{
  "n_layer": 9,
  "d_model": 256,
  "n_head": 2,
  "n_kv_head": 1,
  "head_dim": 64,
  "d_mlp": 704,
  "vocab_size": 21666,
  "activation": "swiglu",
  "norm": "rmsnorm",
  "norm_place": "pre",
  "norm_eps": 1e-05,
  "positions": "rope",
  "rope_base": 10000.0,
  "rope_fraction": 1.0,
  "qk_norm": true,
  "attn_scale": 0.125,
  "bias": "none",
  "tie_embeddings": false,
  "parallel_block": false,
  "init": "uniform",
  "init_std_qkv": 0.0269,
  "init_std_o": 0.0,
  "init_std_up": 0.0269,
  "init_std_down": 0.0,
  "optimizer": "adamw",
  "lr": 0.00116,
  "lr_mult_o": 1.52,
  "beta1": 0.9,
  "beta2": 0.99,
  "lr_head": 0.00359,
  "warmup_steps": 200,
  "schedule": "wsd",
  "decay_fraction": 0.819,
  "decay_shape": "linear",
  "final_lr_fraction": 0.05,
  "batch_tokens": [32768, 65536, 131072, 262144],
  "seq_len": 512,
  "doc_mask": false,
  "train_tokens": 479500000,
  "steps": 4797,
  "dataset": "wikipedia_en"
}
MLP neurons of a small language model. Each row is named by its layer, matrix (gate and up: input weights) and neuron, and shows model dimensions 0-127. Each number is 128 + 24 x the weight over its row's rms, rounded and kept within 0 to 255. Numbers have three digits each. A neuron's up and down rows have the sign that makes its largest values positive.
A block is one neuron, or neurons of one layer that tend to fire together. After each block is what it responds to, as a language model described it from the Wikipedia text at the highest values.

L3.gate309:144165130122092102131146138098090107153138125099135154176130124092140161125114148141149138147139107134119111146109143134113132134113076139123090098122065130132122151090105118135168071137138133123115132127129146067145148133145162093096090086123171139147173111131148106069141097110146142107143126144123135130113101094107154161138092108076126095134124113085117099137112146137108117171085
L3.up309:122137115146132119112160174136119129140113148144131130179102152108137108088115119134146148132153128149128124168112160106156133123129162133125117111154120094176101077107127113143165129155166114112149142117113169120111130154159096144076088114125136125153145134105126128122126096145157153136120128151132102078137092127127135116119159090117119116159124144150130130146111154171053104153135
Final word piece of a person's surname after the first name, mostly in table rows listing players or candidates, e.g. Bark-ley, Donald-son, Keith Hill.

L6.gate158:133096089126134116115111137169111143118161154088129093126111145134138096144135114124113128119163142120114132106101139133123103111127127182136151139098113148128130137114106138104090125123160093106137155107090131103128114156181158133117117177128172135110116115151142144150131131196135135113137126095061142104106109100150127116142140088125114122097134156153131089130114085136114182126128
L6.up158:109126125108147125138152130134175141119131136125118131110151094133137129160119113154079136138100147114168111119081150127171146093116155206133158138098103131105121134146122152170140163163120076111113171125124142131116106162133138114132137128135117117126109127142105146136108116151132156133096104094090122127120129099166131191173133145143141117115148102096120118122089125111116180101152
L6.gate376:162092140121150109159138106114123190197116134139142136156110140133154124113136126145134144132155189161114115153131123158106128130125135125198075186130122133119119110141130111069152126149116139148145168128115168151135077119128141140117111102137145165136151143163154154158138120148096129098124145071108150128128083114102139118152111136159135165123093133091137097138119130128087121152161
L6.up376:125087113117131145156133135089155113132136140108114107125120096146143107109120134160117132133119170079143128142087123144159088148114155112133081135133106114120163129096129133132130100100138113086136122046101124129104097115141077116149137139141131130118118169141102134132139087127106163151125151075153138126127109082109138105126105111121081161107130135095123108180118122102088122125108
L6.gate393:113149122109105117132110143112121092126182155122130123082125170105161130119154164102108174103110127164162157151134119162144143119123128051134161097143104149111156124104126130126148129142067167109120092137070076155162158169150160137118136138159170189154161143141135158184117112146152116139139141070114114087115159109140129099143096143082137122114120132168136136132150141117142148136140
L6.up393:173119114115153133117142145192163135140136126112125119096118121103130160140142098144126150065122104104135142102074164107096135071118135094151116137053116118145121125140124095114158100148136091150120146147136152127118091130115176150116155155143122082143140103099145180143162156166141111132127149095133166159140160094165121146070134115181173107127126100089135098123122117115101127099137
L6.gate439:131148134120135149097134107163147130104122138117097160159073103131128134130131142143169130120177151150112104133121170147117123076137152134172112128115123117141118123190104111114090132096130130107155120124132099124123111128109091175115132132147118112115076132140126123142115139149107107122105108120152132128153151043118114143153144141145140108135143136114094134113132114119060143141136
L6.up439:106126146137138103131146137129162108106158135131159141135136135130187093144065089137122113089166139115158128138128150157158107117104135130150118106086091111080149093150159066120116120126120119145099135097121110083157134127135111136129153140129151144129093100173129118167071115173140116136133139114089115150141154107184149108120124147078122123123140105119137140168118109108045122139126
L6.gate450:120119137135141132170132140155154137103119143116112139148122109138105115112143147099102121127125111153095126129118070134130118095134167111107119163131114079150124146129122121123123140150154121083139139142157153121095108102100127180123123108149114130118122107120126141094101129127117155130146123080119162131130109147141090146103128137163145140113144145092102119160134108107096112156124
L6.up450:144121097126114110101076139148162104117124155112171111129084109138141121114086103126147155183148130133135134110077193121116119159101140159133106129140085144119129114120095090146115112139120113102154185139089108140174117151158135095152143149122095167141137118137090135172099106142112145144140101073141100127125130107101101145141130148127138154122160138112148171145109141100128148122121
L6.gate471:119100104128125110106120086155154136116093157116170079140125119129111119145126146126131105113188128090119135117139144144165111104104130147140106144149110119097119128136171152105131151112107147103119165105106138171106151161138153089125112124140142112153128130151120114132121124129093145126133132102113121163114146104168153148112093085135150137124167124190169116082145122154108125128110
L6.up471:128114146132174125070118113131164156164124092162109107111119156126149150147148111134148120102142145106105115158121108099109110187073139122124109149134098097068126088146121108106132176097111129093123092139137099175131135153167139085165108122145124140159119122123113136178107146146102124140149109132138102177145133103152110113129114169149123125140108160090118124149163153139104122117152
L6.gate591:146133105109101146151095101101103122125143086118170109069103103150141138153115129130104142099123112147122168117104117146133121125122126167183127126135111128157141142121140168120117121147118155144169124140149113119154151142105121128153098113128097127134112104115141154184133142146132117129167134116098135147083125112148102151126130111126130100146171080116127100110118132149113114095104
L6.up591:149131110117146132092127112093101118105109132107134124115131124116133136148079139098089145112152114135177082075144136128135132125136187101137109152098127084123100114084140097140129174138101110101120146120106163157117087117116151160119168158125115104139145119119135120128135160103147127152143129077100128126173115154139124136157115161112114131118153141171140142130095147131153138174152
L6.gate683:115120142100105121130125120125105111123124185077098095130110130115157150122159135130141059150147142142136152145147174103083159176122099062123112117131139123147137106114137156100129128149135157095090124143125136098075168140105162117125127158117107086113120136086114091147150117151160152129164118142123116092158095101106127165113107103149102148168120096164163113098154096188133125118107
L6.up683:126097147154136106136157160089144117119097149082129129083102093134117142111113119109102158129106163149117132146115135127135149127126151079098085171088122072104128126060097136129152155106125118131125137103135109124166120123125167084103152120157105175125115151115141142163113109159141133165116171094145118144109115151181121131118145137135148146167116110125136121141109093164157131123103
Word-piece tokens inside rare proper names, often foreign people or places, taxa, or titles, such as Haw-th-orne, Ne-ut-ron, Fuk-un-aga, Ro-ch-dale.

L3.gate647:128106099111151161157118138126124143175163135130088144114111188142134154139140124115156123150125120167102144120133131182158118109111119167138129145148136113114160143078153122094145109120142180093117132179130125116098116166140165132131135088092149154147144156123149096123097131076100142114125138148169147062120111161120160119081119101070164118135112102125112102140148082119124187080127
L3.up647:165122128128161137116135109132181133140101157153080122130177116132120173164160141119080153143095106138086126083117087124131117092133100168146175090148165101165113135091119144128140112132100161139108124143105104062095122102138129140113121102115161149154137125145138166133121130125130134126144125114171131123105126153081121115118143120125140099168116118116146150115140113151145171078129
Line breaks after a finished sentence or paragraph, leading into a new paragraph or heading, and table cell or row separator pipes.

L4.gate28:131115097146119139143152137160167134132137154126141152130122138135114121132136130109158133107139149184115120098094136124126148113146138116122083117157086140119079149184096103118167134146118141131120177115164126132121124143123082133121125124166110145121147109134142117174131125126149118110151118133142118123126152108125107112153134139169144082105135162132145095122125105103150113158126
L4.up28:029172119176118126147124138117155111154151180101152111120171096123142123124136146129105133115125146160096126131134131156109131156166163149121127090131135145111122129157136119093113132095121103117109154131129120145131116162146138167080119117161139143106162165112125133132148115142158160116135126142127127141134127138162104128148162122129127119115085080159123131119133143090163092084120
L4.gate126:123150140105152146101134150123125133163120163126153126140143161124095120085128124168097144125136129122123126075129153112117144143156109192134080137108113118138154097130110110099142168113136136180139163122130180091121162086103122116076135137152144113123160146162138099135124110138184105116134128132118108128137117120130130148127131096129124171132109141116100134148123142097088088120118
L4.up126:140115130137128171101161106115113113120138177147140099107128123106106112149107124129116169121147156130128124134150159155122113103156128129127119141113138093117127120137146103099155150136128147158122171106104159088187151126078125122104121126130124099104169175158104145117126098094188121114141137106147140144132108116168128135131112113116075138075143117131132107146125118125091105139127
L4.gate411:147158117139100189123140145195117096075102118111127131123121097174143141110100137133140161119172113146135147116097146142103114153105145151134121096141076079158119127134124128157114138118126127128094091152108149147088087098113102118130148110139138126099137140167114137132110167131113119144127134115143153125171132145109130150124157115085099092112118093134169133121121114118118109141179
L4.up411:151120157119128120155151155100091136116148142149123129160095135136135150154140065141099152129117150172141130119130111143114160131098159214103144110119092158128156104113112144155135147099143110128109129097138109107150118120141164159076120082121117117163133114150129111120075144135145122129135107093083134129133157122146128171124108125113129137106167154128159132153137111109105133111114
L4.gate419:112115105149099091132110141164105143130105173102125132116151123095131129134128179146136096111138091067159103120160125093075115137152107154185122108134120144117152107150119146075158112140126097147155186149123139104132095142153088133127112122114111141132139141086121117104131121177128116147151152100121114172126167139128130117158152133141094111176139124146153131103184090148135178162133
L4.up419:121131127138143163104127152071149157154108095144133110155107087117091091135082151118098134118143155088132122124119089090108088137116139120145130111117163109138110155075120117084159105111145128101146159119152145118137158124110120140096092123151066130112142139152093144104074167118129104124135124138084100133129166108172127096142149147124136139095123112115103105136152174161112127133124
L4.gate460:100123153186157134135169173133085153125135149094189131147134122123102120104128184171137154133124097167131153090091185121157131101127072137148137108140123141118162116145095148108125110130070128159123125110123127093094188138140088077115169159167187121146077129139159132143123119144150112135129121144163150115135090161154119112115174113172082148133102124143136121147088106175155145106150
L4.up460:108069076108141113130152142102125144104148128089105119139157179131161118131110144117137150156125151142172151110131126106161147130101103126155173106164156146125153137108136139109077146138166120133091132098128139087116126083177139103138151134105130157114107162164178161142131127096158112117139117135157142136113126150171144122148140149135149127116149116162168168112136104175122121130119
L4.gate527:128081129129139128156127154128144118137140091127093092149123131181096129102137109123113138085121101101112098095148143116062146125116164148091117112121090140120132152106143121122145108116153139115135100107071135125150147112115151142094126103110192092139127062140131136172084113144106132126124110111123099123113109123115117170144140140113119167130149127108106129146113120132101130151188
L4.up527:148085144155104147102118156125171118120094114103138086126143108122075172125116118109163151096167130083130145126134111165107135110117137095115098144119138119159117105134139120146111141111191176143117089095111155091153171121097118120073144116148171109173150118146126151107068121147108116173125110124113052128130107134106117123085135136104120176107128130089121111115121129111124131119145
L4.gate557:148111093116113121087152133140112130130115162148111147149135142140140093089098095124101148098095141142126137123142149084118120104163136160105132135134102148152171120094126111125119125145142181140151165086094141138124115152143166123099122152101109156129132111134139101117159114162139083119102130088148159114101094104118107144147127131100169170114149099148105096106147159086151106080138
L4.up557:118104150106146127129142099131085124171128112133143129147104114108158116115097116143155121109165119173118137122132136157154154062186148120134141146151132103194143150087090117128124128125104153114167114139110136116119085103125162097185134103135127164127143119135093149146115153122101136121131099126171181098098104135114133137107118129133109105099128123122127123091128123137129177156101
L4.gate581:125137099173120162144097117098101185106153185112136102139167123155035109140112125128169086122180141108109127096135127123139135146147138154102115088125175119123143142096107108088118144129154096094105150133130090106095170108101132130097151131125125129127132112091153171116124125146136119161140178128158098137082108146144120150123127147134142142145127167114114134149144110121118132122118
L4.up581:133137108113118120087107125132119140138089104115073081119136134106093080120133161101154171133121099108118134124108093108155145123069144140078175146139128116146135138172116140160160104162118153114141148142150144079127112119150120123134105088117115133119157115149128116092149084082127140123105140114116127124150073134115113149127125138145142143114091163133117152066127137127113133125098
Field separators in tables and inline lists, such as the pipe |, semicolons between items or dates, and match scores like 2–1; also weakly on mid-word pieces of rare proper names (K-ep-ler, Zá-p-olya).

L6.gate123:125075091137137092112105125104092136139121147092149060136139159143134122114120099153114138138143138138153133104148138113128104137155101145074113124117133098137156166087127134128158130113106163161122129123147154115140108124144162148111192177122155090133132125132124152113144109119142103127125173136150109099046139122094146152147145089107108148100155131165101140146128129108102115147141
L6.up123:138135124114168110118130150114079098122112120091107130117108122113089106088113122146114152153111115142102146132173142148140150132092165107180122111112118105134149121091150119086124072117135117145121123156154098098139125097135113074119093122144123148138101162115134107124090118167130112160102099133117071110129122106114133130166110125084135158146138139174138101116136113158122118139132
L6.gate131:123170160135110092128158120141125153070159147164157108164128143099117121126135115186119116154131129099126135108140137172145127129107156058103150145125123125139097119102130152130165093126177137138142155097173085157092146120103106104144134127111126143095096128132115129126153093125161120138149135097139147125074151138149130126105103117134177137085131103095124101108130153136096135136132
L6.up131:095122153135139153094165099122120150142119145124146137136129148139129163111149108107147133156128109121116130112130176117155145144135100125184079118117114147168120154109124143120129125092112139151087095069127114156170103120115131136115123148142107159129130109139152165114168100101147142106124177142141134096123129119145150107118113111089139132106144122165111104140135129105137182120134
L6.gate316:148153106115124178123108143144128111164170133143133108139129155166079130155151128110138133121139098141116082132140155110128110100159100117151059134087140127138093127184127191146180137109109138135133151120155128134162108140120172173106103117157168128087159097116123136100157128122129133101167082103156153113091176106130113126174156097161129145100125144083139127147099181134133153125152
L6.up316:151155136158174119135127114103127137091141095133146084167110116107110121141128132155149162154105092103117150150125114074155112148086114090133100120140128132164139122122111145139138140093074164125155148120167092130120142142156153126140158096145122137098134140127123132089127119134126120119157165126134120129135170149127137116107129173124139155104131131145134108106146137097109110150131
L6.gate364:168117060104158146153164129097108142175140125162092121127129177105133148105156118101102136103132121142098115127136167115135140123143112151086081118101131119112100171117123143144182109166112172117111172136143093141153116131127101149135117139146148130130148100154116126117095171181145113145134149085113126069153161143106156135136132144144107127145104173100160167141106125150136151128162
L6.up364:137116109115110153137125112121122158097145155121143184149096092122091102147135115165117147130081133136168117124134135186135101114085133177092111102099099123105161136131147154106158133094120097163159108069118107127105151136146131140116115137119135103113143136089119146158146119154123136141171099103132132162076165120160117110160149115137111134105137122150141111113129123164097129135132
L6.gate549:120132092118157174136146100137154113157144164095108179137132124120055097169105094140061109134128144128134076113173129133127109118117125172114082140119128137113132147151132144138132136108108123141130117158128131148138146126086132120121113054131102132092143137122173182154159176121166167115152143134169133157102170136123113111142128121105111129123095117136141128150150117132162109147125
L6.up549:121105106131120185147132131089102109079162124108120107179123130140120112139173089165118127121133124106124089128160132104119104136184110102109079116131117155149069150152094132133156144093149122144151101135146134174129096091142132145134134096128092128085136138108082128135147147121140166117100142117131125129126145092173096150112092115158139144121103126150160130101064135151111109149177
L6.gate596:094124118187113119143137126122146153099117139105128074138143125159084147095122151161122136119089144139104144162151147144110140087142141116123085073148084115138134153135091115129134111107140122147098134132136107149074150160116130134161151105130114095094141116108105077126176091142132100149169097107132100092140093144115182138132130100138106128125135133121100103174145135130083132129153
L6.up596:136109133156098121170165135154143172133127140111147103140125163111091133108140121096146140171123167118111195115130143098125147117160094133175079094122087073150156116126090124130163085170156109140095126146132095133066147172151137116143116132136108081121136121134108071125158071161112111168148083140128135106097135100120168143145086130126127131149116102133146140149174126131115161181148
L6.gate612:141122114111179106149143100081163130130155148110115137136105130095117135134149129109097122128108091149116135082157126160173110079135130138129067121103079123117136127095134164109137096133138126164123140133151154100121143118101103114048083155125132171125143136142133100123133128105166139158094163092152107156090135124139108118157146105131137148126121135128183131172121095161113149108117
L6.up612:134143122160170125117130124129097109122159099096175090093119117103075158128134111161130102150135165138134171146145198184175141135122147121116094145130111124143140126112114136143154114098099134162113134150175122126090146123146157139084131123145123133115113127104121145103095119081126131126096109168166100130118142158155125118130118101145199130141156108115140122124129057077090132115146
L6.gate695:092129088137169108150127111131146105134146097090174101153172162125092136111129164150130109107127130097088135125131177109120118113112066134096118092139112110129091110079124148109145130126141138168133104160155161135121133126116150138049098174158138136155151133111155121093110111113160104134190111121124111084104124113125118122146124129115098113094126152129128134122130107127078122158155
L6.up695:158148122148100159149144141141109097141150107093150146154090107121128152121135135180130100101125142126107105157104178164179134102168152117101111215144123181141085120144195129153137098115121092129151081131177105169100132111092186131158110092127119158111157124106114144116148125119159123104143113123145143108122140104114106134131163086113151096106146151135123104157110085147123161153134
Last token of a name or noun phrase opening a new sentence as its subject, just before the verb (Paredes, McNair, They), sometimes table-row ends.

L4.gate46:124166087144140156135143172124115153131129185093164080112116111090106163084145137171167144099146097141147184154069139142099129137128091101162096079143149136144127141100112108127160080099137126147152148137152151146095134119139097141135154114136094124123124108081109117081119100166156120150109163125108171105157090102135132100121147110152070125117116143104133093101138149112146101115158
L4.up46:087085147121103153122152126121148162109073106121121112163146132118108138110120115130138147151095109141146137145127137134128112097153108082161115103117141145179155148051175123135146114112148127155133141161168107162092087131102145099098126099110128146141140119101115099076127094108137162131155154114141136101139082145090119127137100101165110132112155128113106144144068127124148127095146
L4.gate54:089146124128133153148133121114087148122133118088114108132150111140087107127120119091126115183173115115122136159108142140141143130143116094133121144122139156127128182120138115149124133145120090105133088131160108110111106109087117155113142146132132144109114069122175112121125071139100118131160136183175155149123141103117163114121149143172148120147127150157116102118101125145116142170180
L4.up54:108144137158157094150127179123096129157123143142164112147143125114129144128115123120141080087143115132104120147122149134153170122121097132122107140102128131158108142155117158142178152145173125137096094130136160100104122109150141126121147158136135113086139132116131123163129091123133117133162161148140132123089085148116135144105108120114120112117114167126104123125146143144109126125114
L4.gate173:095154127114117097184140138141108147134129146122129125143103109108121105138083118171093160149159122087125179146146137109098126085124125150129080072151094172113146096117125120149136142146121093157114158167180157144090161110154080101136132142138142107120125098078143132099128116127129136099143135133135134171157105079142171092146165127132097127116113125142161112207113123100158164108111
L4.up173:131107115101159129128114129135115107138059161124146124104121117129106133148157150124115162114146121155086152123149171111139147102130122168124129103109115129143114103108069146137118090107135138158108161156150124100085116145147108130127158134150143088141123114142152110119113154100118123141130144133120119177171146133097179110111125101069113117122086135145118099119133060132132122126110
L4.gate235:114144108150114072179140137116150145124127163106171120171065087118156148112142128138125113142129158159105117123145128128189128076188101166139119115138078115100166115137104095116113103077144137125119169116099138108137105179150092107096117153131153140117164142134113126102115112100119129162106123109124162149134146107120152117138164123144083120120099109099139159109122097109123156075129
L4.up235:145157157156146141136133149147143172140168196136153153127165091152120119115132106164129140179171150116108134135116132172095155078133092128095133101154156115200108147136128117129124099176168115135135150147141107130109117110139100137174153109147127122067153118107155120117117128103104153107138128115130148129155136103110143093153109089130134138135114130133126120077135113122106135106153
L4.gate255:152137123165157098148114117136111125140137164099114133149126121126109089097167133140166119153097117128125133148148155129160120093152105138065132129093137161132117125140097069125113101133112120155125139098148146098166080121143091135155101115156168164116150139121118155131162135084098071160131135171091106111133118118152137125082138111154129142123135097178141144127111108126126131121139
L4.up255:139168128135148137176126125090100140140125157130115120130074124105154135142179162177120097129136110116131075135127163101134116097220094127111145098128118145144113137131138136140148134108147124149162076166114172102092139120146118130111068081154126130101119133114167150103123110110130138139128099157109119139121098169129141111108119150158142121145120142129132141138108112146113106083126
L4.gate273:161104125166122140142172137125169150159132131111142139169118111116131158096110136178111161160118132156114161136143157163173143085136117177112124123117079072158152171113098117123177073107168125207148183147126145116121139144130085118109137121155115134134171128118177122116130114101093157184158119093115139140152171164093128123158138095138112152138133115116106110144120126123132166126131
L4.up273:124134147163114145173172137104115128137147123100134092109106087127115142122111138168169164153127149159146157145134154169148170130119135142107082135133145082137147153133077114137130107123113137201153118143115108112106124122159128133154108136123144113071167125113175101097130111109121143149119100117127102118129143135129123150125125126129097134132124126059129129176128104145136142104106
L4.gate471:070092091169147148172143133136117117145126121129132124135110183160127079126195101132135120103126135136118158115131154120181104114152070150143117103131075133141139137138115070150113114117140154157154140120151119122116115134109118114099103087142142138142128119104108093152136104154110135144156125156131154137139096117123126072108160123110092111142124168134154111148139103099137125128126
L4.up471:095119163144133149138124117162117128153125083158127138159150121137114126149126135145106100107141114126143133165084141090150105127144079147113149099090080149132132111160086110153103122111138112127147116144126162144149123151115116096137118107139133109109105129104113131088124121129119133096103094126095095140171097167123138099129107188128121140142119158160108141135145103136167115064114
L4.gate549:140148091144079155098102111174115126126147138133174135129197142154104139125083104134127128181135148115111133136134167145148143120130121103096107089122143121136099123114119143124153114144168140158138132124132147119143150094128113151160141095126134091098139163071135136159085164099096146136139166130102096128137156117147190136129149124144123169162138123130098096111141136086113115106138
L4.up549:124150115141116133161136134151128086152134174124125100154097108108113145137111111124120112137150131130115132158124133111104143137105091123088142146136127098123092127096139136142136153096144144141108173097120168123170135159117111173155125150140143108091145119090111140097185117106135132142118048096173127137181131157115162137134146129176109128115109094110105117149120124182131166120133
The last piece of a multi-token name or term already seen earlier in the text, such as Frederik, Mendez, Hastings, Hartford, Lozano Long.

L3.gate33:098129128134149158133099074138126150128151150119111114153122110118144141119141142137106089099135128133114126097146164123116117147121157182114094137181166116115158151087141154102156100096136139203137103169109094113092166142142116134145148139160151122101103123090068150132172128131161149115119129133170130139163108164154096108086164131179098148141096125124144139123135138127117069117117
L3.up33:145150105133115112175143122134143106206126173119168120157139140104113117138134131167157142109116102150134112228135104098124148139129142131130106073108150143171155119132121141100172139130086124131124133133168106144129131072118074087100128120128112188160108146094132164135070107131099132117168142117110131130102101110168154095116137138104095156129161110102111115092135151129122121106106
Tokens right after a number, mostly in tables: decimal parts of percentages (27.44, 59.7), pipe cells, and range "to" (1814 to 1815).

L4.gate11:148135157134154138112159152146077181146138139133100162137130140153169134123108126122110126143111136167133149114151115094139128138132075153149125114122101158094137120125110124100124127120152165100110140128060081106112123103157131112144110130133148127105121095142113080131093143129137088136137121137151184123094109163122129164091134140118093116148109160161132103115159112132159139126096
L4.up11:166087140114101109141172120118093145096114103141142113145158109129122103146123101122147164158170138144142078132136098097089100105131121148150143076100120102081103084122119080126098095087156130117117134129104138144124140149121105121138114098118107142135102100131095114136167162130159133107122103105099151092150122116130144122142142145115057128123177096107104125143105168093169134137152
L4.gate119:126155100116136120142162122127097148128117159116136124123125155123157128132135161126108140131142080187130135098109119158110120094119138161171109086200124104132122170077135110067119130137130136128115111142110102096112163114091074139119149139123120110172112089150132098114139147107130128124183128114143139049133107147110182131123105102097119130164159109092112098112152110150146136120117
L4.up119:115136074097155134135142120145141171141130155121114117131151183157117122169139129116148148152143109141137127099101111134100130103120107139095156096167161078157088160069182146080148108144123130128120086168147077117114167062103119154138111101096146133128133101134123104131107128102153140109144137127195141085113097121148176116143131120096121117145132138102179102124143113118157150111161
L4.gate313:167110122147141112104137149135128117103156133109111136182122170146174083126127117132147131156140077186120138144126128134116105101146076143112126093149119089125156159121102158107136085123085127138151092134131102126111129162072148151143148107117120169164140107106115138119145082149145122129082108146163166094121130113158163135110116120142129124123123112085121083150121131179129092137191
L4.up313:121137115082138165179101138154082122124148160141094128145139127114120130129130133134168136110125122110120117108117145097158130098116146091178112114119142132166086128142141088126161159117188113111106124114113169098123109140141111120154117130127086149141082105140129123138133116062167142096154145118149106129117133104103156091126089154079153135137164131147126110127147124087137107069131
L4.gate433:135104085109139115101147157101131121121141175131134143119161144125115111130115138115097145121115096151129135095114128112095106102085051155096142122124130099132131134086150103107172145087087160112163102108136101118090124135140155101148101102096139112164120081154087104116131132113151138119157116126134162068098143149109123136145119082091125129119126115131113114125122121095140140113112
L4.up433:135104136114138150097153137111141127140100110145101136137097183158119155159146166125117132124127125161112123118157115152136097135098137102188128124130118118126084137102127085089143138119117158182124124125089158120117125137112126169144122089114154131105140116166131076126117161094113125095120122133174169114129102136092161127112109099102122137152116115120149116089130081139102173109145
L4.gate501:203124114122122155150176102130153136107185156121085129176142160139117147133173162170089112146165079125146128135122164117110129127154100161118147115160140085133138130109147123137097117082104174111147140140112113100102097115158102120162131142118172109112116114168147131134149115153135102130105120122133092084138134168123094095117128090129155091128112143128151123155179114098132153114118
L4.up501:178121111093092112120120155104119133150114129154081119140132119145122144137154116128119143124105159136109154122162127140130077136100131100144094135131096110145102138084096156097172138110132147138112132137159139110118116116158162141130122132098104162129163148165094108083109125111129115125134124091178157088095174147110159083148124138108131057145128121077155112137153113138128135121087
L4.gate518:096088071131151128173160141116130110108148088156113128150165138132100124117142146133129140117149107156141121128178088125122130141127147165124117133141128117104135145117097106114100094133101160152136098130118101124129121139109097118150073129141156134095155126094109140122134121115147155095117161125148148115102139170123115079170162135099194136184167094171141111142148141092092153125140
L4.up518:121136101101110144104172162156131156125130098114117133135141118164151132163145127141135113115144114110130143101143132132108140106127153109144128107139106140104130127126130129108129146127136171126139079144147100122119118124112111126137117110108105129121103133120115131136148151130101171118135159138139135108124143120128125155130076131105096095148160111101114135141145127171163145103163
L4.gate525:110104090128115176165133143121109108116149139105123142149160204161082137143137131101120144139155145125113133135139104100141139113110091153156143095153078080126090132124140102088131145120102113156136114154158112104082155103140119145132137106103127107143152078128125077122127124120146105123132100155150178080137093132144128140127119089091106117145119147132163104130136112109098150116174
L4.up525:136139087121141118111171109127136140125146182165136073142158115158144149149177145134155169170155116162119100082117117127135098126128113151139128094164166117156093111089143107075131124126172143153069120137125137091107142128102131106157123128122131113159149116146138113165173130113142137112134103087146115091122095175140151132144118093108136118094131152138114107096164092135132137112181
L4.gate582:151139119081146105115180100129152132138125122127150133131123140136179142205130096084115130154112137135141092125102092132131145127113065169132135110118094109091084115124117121085152171141119119136093079128103168122144111142111107104143143104075101131153112114131129096121139139081145156070098161098122146109131130138137124176147073149133122131118115134133121188135146125080146116106112
L4.up582:146087108104120125146131108103092106106157124102127092088150134134107099132138157117162154148112128116140123102184117114166104139135101152151152111142136119142112162099113074100117103082131163140100145129172100119134148119113125119150127122129093148107117120132131126156112152101123099122142137156149121134105097150088129120099120155081121140138099118101103105119144079148150126092152
Line breaks ending a paragraph or sentence, often before headings or new paragraphs; also leading pipes starting wiki table rows.

L6.gate81:154106128149168151141117144101131090159108135120107119075144136145089123156129092107105134127154143125141130141135097140079115077129107135107129158133182111114057164109093108124133140174114181148108134102153121121131150072157155100096132118090124115109157145126146162118095136133102087095168136122113143115108139171110115098094164125110112126132121120162110122123159110120103138122132
L6.up81:133069135139135145124144124078087109117143167148134089121105155150130164122177129140148160156129114157082142116152123177137092155107154104136093140138143125124117145149120152105144102075119131172117147119129116118126114116131152109103134173141113176133130132137103101151133176157160125148099164115094130130106101128110159107115153100098087127133141146124140084137142114165122142134160
L6.gate126:178155101126108146111118130085086133128104124148145111113132153129162191125103133156122137171088140140135101120129102123116132165088138114152094160119153100133104164129115124078136112118153210174111129137139133097103136126111107129131121135119098114094134145139131115103122139115152148120136093108154109121075149122104148116134088133087172132122099090157137118118168111096087153134137
L6.up126:130180132111113140117173088115100148110071142126163080113111107140127152153106145075147210141118157144126119092139136147128114127117109114147134101148173094115080155094124133100125131139104153121154137116089095083125155104144109145149152183103118134100119066150132145130109118114164166146107109110120091120114140180112129097095114157150145159147112114128126138114135117133129174120143
L6.gate191:109093108136138091072110096076135121119125113115133155142104125144104176082131152146114149101105120141113133101114159123167134148130142146138160124151088081111139112163157077132164105080149136145150172130119135104084147138140144110093147092129165128145138129138162128177098130125134130156136142115102138122095116134116166127122110061066166174111162110158115140188138130109100107102134
L6.up191:142121087079085144138156090123133164114170076153081113108133150156114132124160136131129151170108148146145110129118097118155139106143155173127162103164113111126153163129092089132099129112141181133128117114138118115144113093172079148094126090120128172103102145145130105141169143067107108109134143168092145117134133144093125098137092099128152137102145120114122087140106136145151173133158
L6.gate331:111141076144104157110109111137153165119128143141106138134131157106149116113158123117092183170140116145121118114176156146125130138149158128165103145144156110153171185098129140108141147136117151174131144111124151141142119126138088129116139114130119147138111158135110151117140127109181162147128080141151141117132137148129112120127122157097181173154129090148159124124169119142113149156150
L6.up331:118161133130147094125142076095079127113145124137081123091136135133124128107149108111148153160112185158136092107139128171133132143126126136168155152169139152150119138151136117118121120135160097131162144147150160173140145106085081117117113137105118169131099144122181163146160152132157133118174180144147157149099080153088135088140112124133179136128122091157130121079140095091142102155140
L6.gate404:059120139145135130147192119106105104141153116092110094103106138154085143132158155149160143146144118158100132129149140143078087126159121095131136131146136120130116089104161131158154117150107103095126126112103161118143118165153076115096091112148132153147128136111133144191130098153127144124136122160140135120143122134136102106069158061108127092113119097144118110108153137116080095110153
L6.up404:106157138112105099125156133116130116143104136145122137091125145128130103128162160087097125126155132088083139152117093107136093122165119137161142157151143107136081125099153126146124079175128171150163150175161114112090149109181124135134131110126124124110091145136101113157094078113154191139093080134146171140127122192109105112136117126163117141127143151117132142118120116113151114089159
L6.gate557:129062102147153119088111156139133144129111134130086113128101164143101162124138118129126149153145134146077143119113183151131095121080132133147091121131094127150128127118101138128110119125134136143144098115141103133128154097144136140107123115150129133125091076170120145160110083110127064149148130122144149126129136170114153108095107101084139127123143089151104078136147110122124135125115
L6.up557:098118176101130143145142142130106152133164083125114163143072148130137131117159106068175056126164177087117141146122092124126131134132118139151134146126141113106146136144144160142120109133149119091168156129161134175126134115089123083099132073136122146135115134150175106180095143132110108128119148067160168132169123127133097112113105110140118130113129120113153131143121105101158155117144
L6.gate574:129108105151114130137180092105113122107180156109110094166101155103120109118148129158107136111101104137116155123135134107148128121162135081111118108141107098147160126122114140130128101133158178142152107131120164109118130139100128122099092112149116155108103142126120139092136129125130127178173164104154149118101111114107137121107105091082116116153143149139125109126137094122155151135132
L6.up574:091101115129148125114133132167138122107140125100134083180123156145100104124119106185116136087142111125115178115142125126143132123138142134128106115116073076139190137104095144133125088054162130114154098107144119108099131135102111125101120125125154164128098126124110137150152108137118118177145158101117155137115099120115131148133142102126103109149150111147117099104115164108120117155091
L6.gate658:167112101109144164144173114089096118117181144104142079138100160128107139150177142091124150149121115168133112109169130141126047135143075107131116109132155098140104119141116159099149139126123159138178099115133139116110140095134098111152165088110103135089146095163127095138138149131158100136141140110166146039136128106145117121095109125132142118168117130139121136131120058111149113127160
L6.up658:127140088076150117147162138148115134109157132129113090140130180101060133163141121102116146147122157114143089117165125147090098133085137197155120049114121115134098145092089122087173107139134110149144122129106125112120135142126153139142123090094119127114120165156114127144147131132117104108164107088157163097099097123145104173093120130141150095103145144130143177106156106102124124094138
Line breaks directly after the final period of a Wikipedia paragraph, usually followed by a blank line, a == section heading, a list item, or a new paragraph.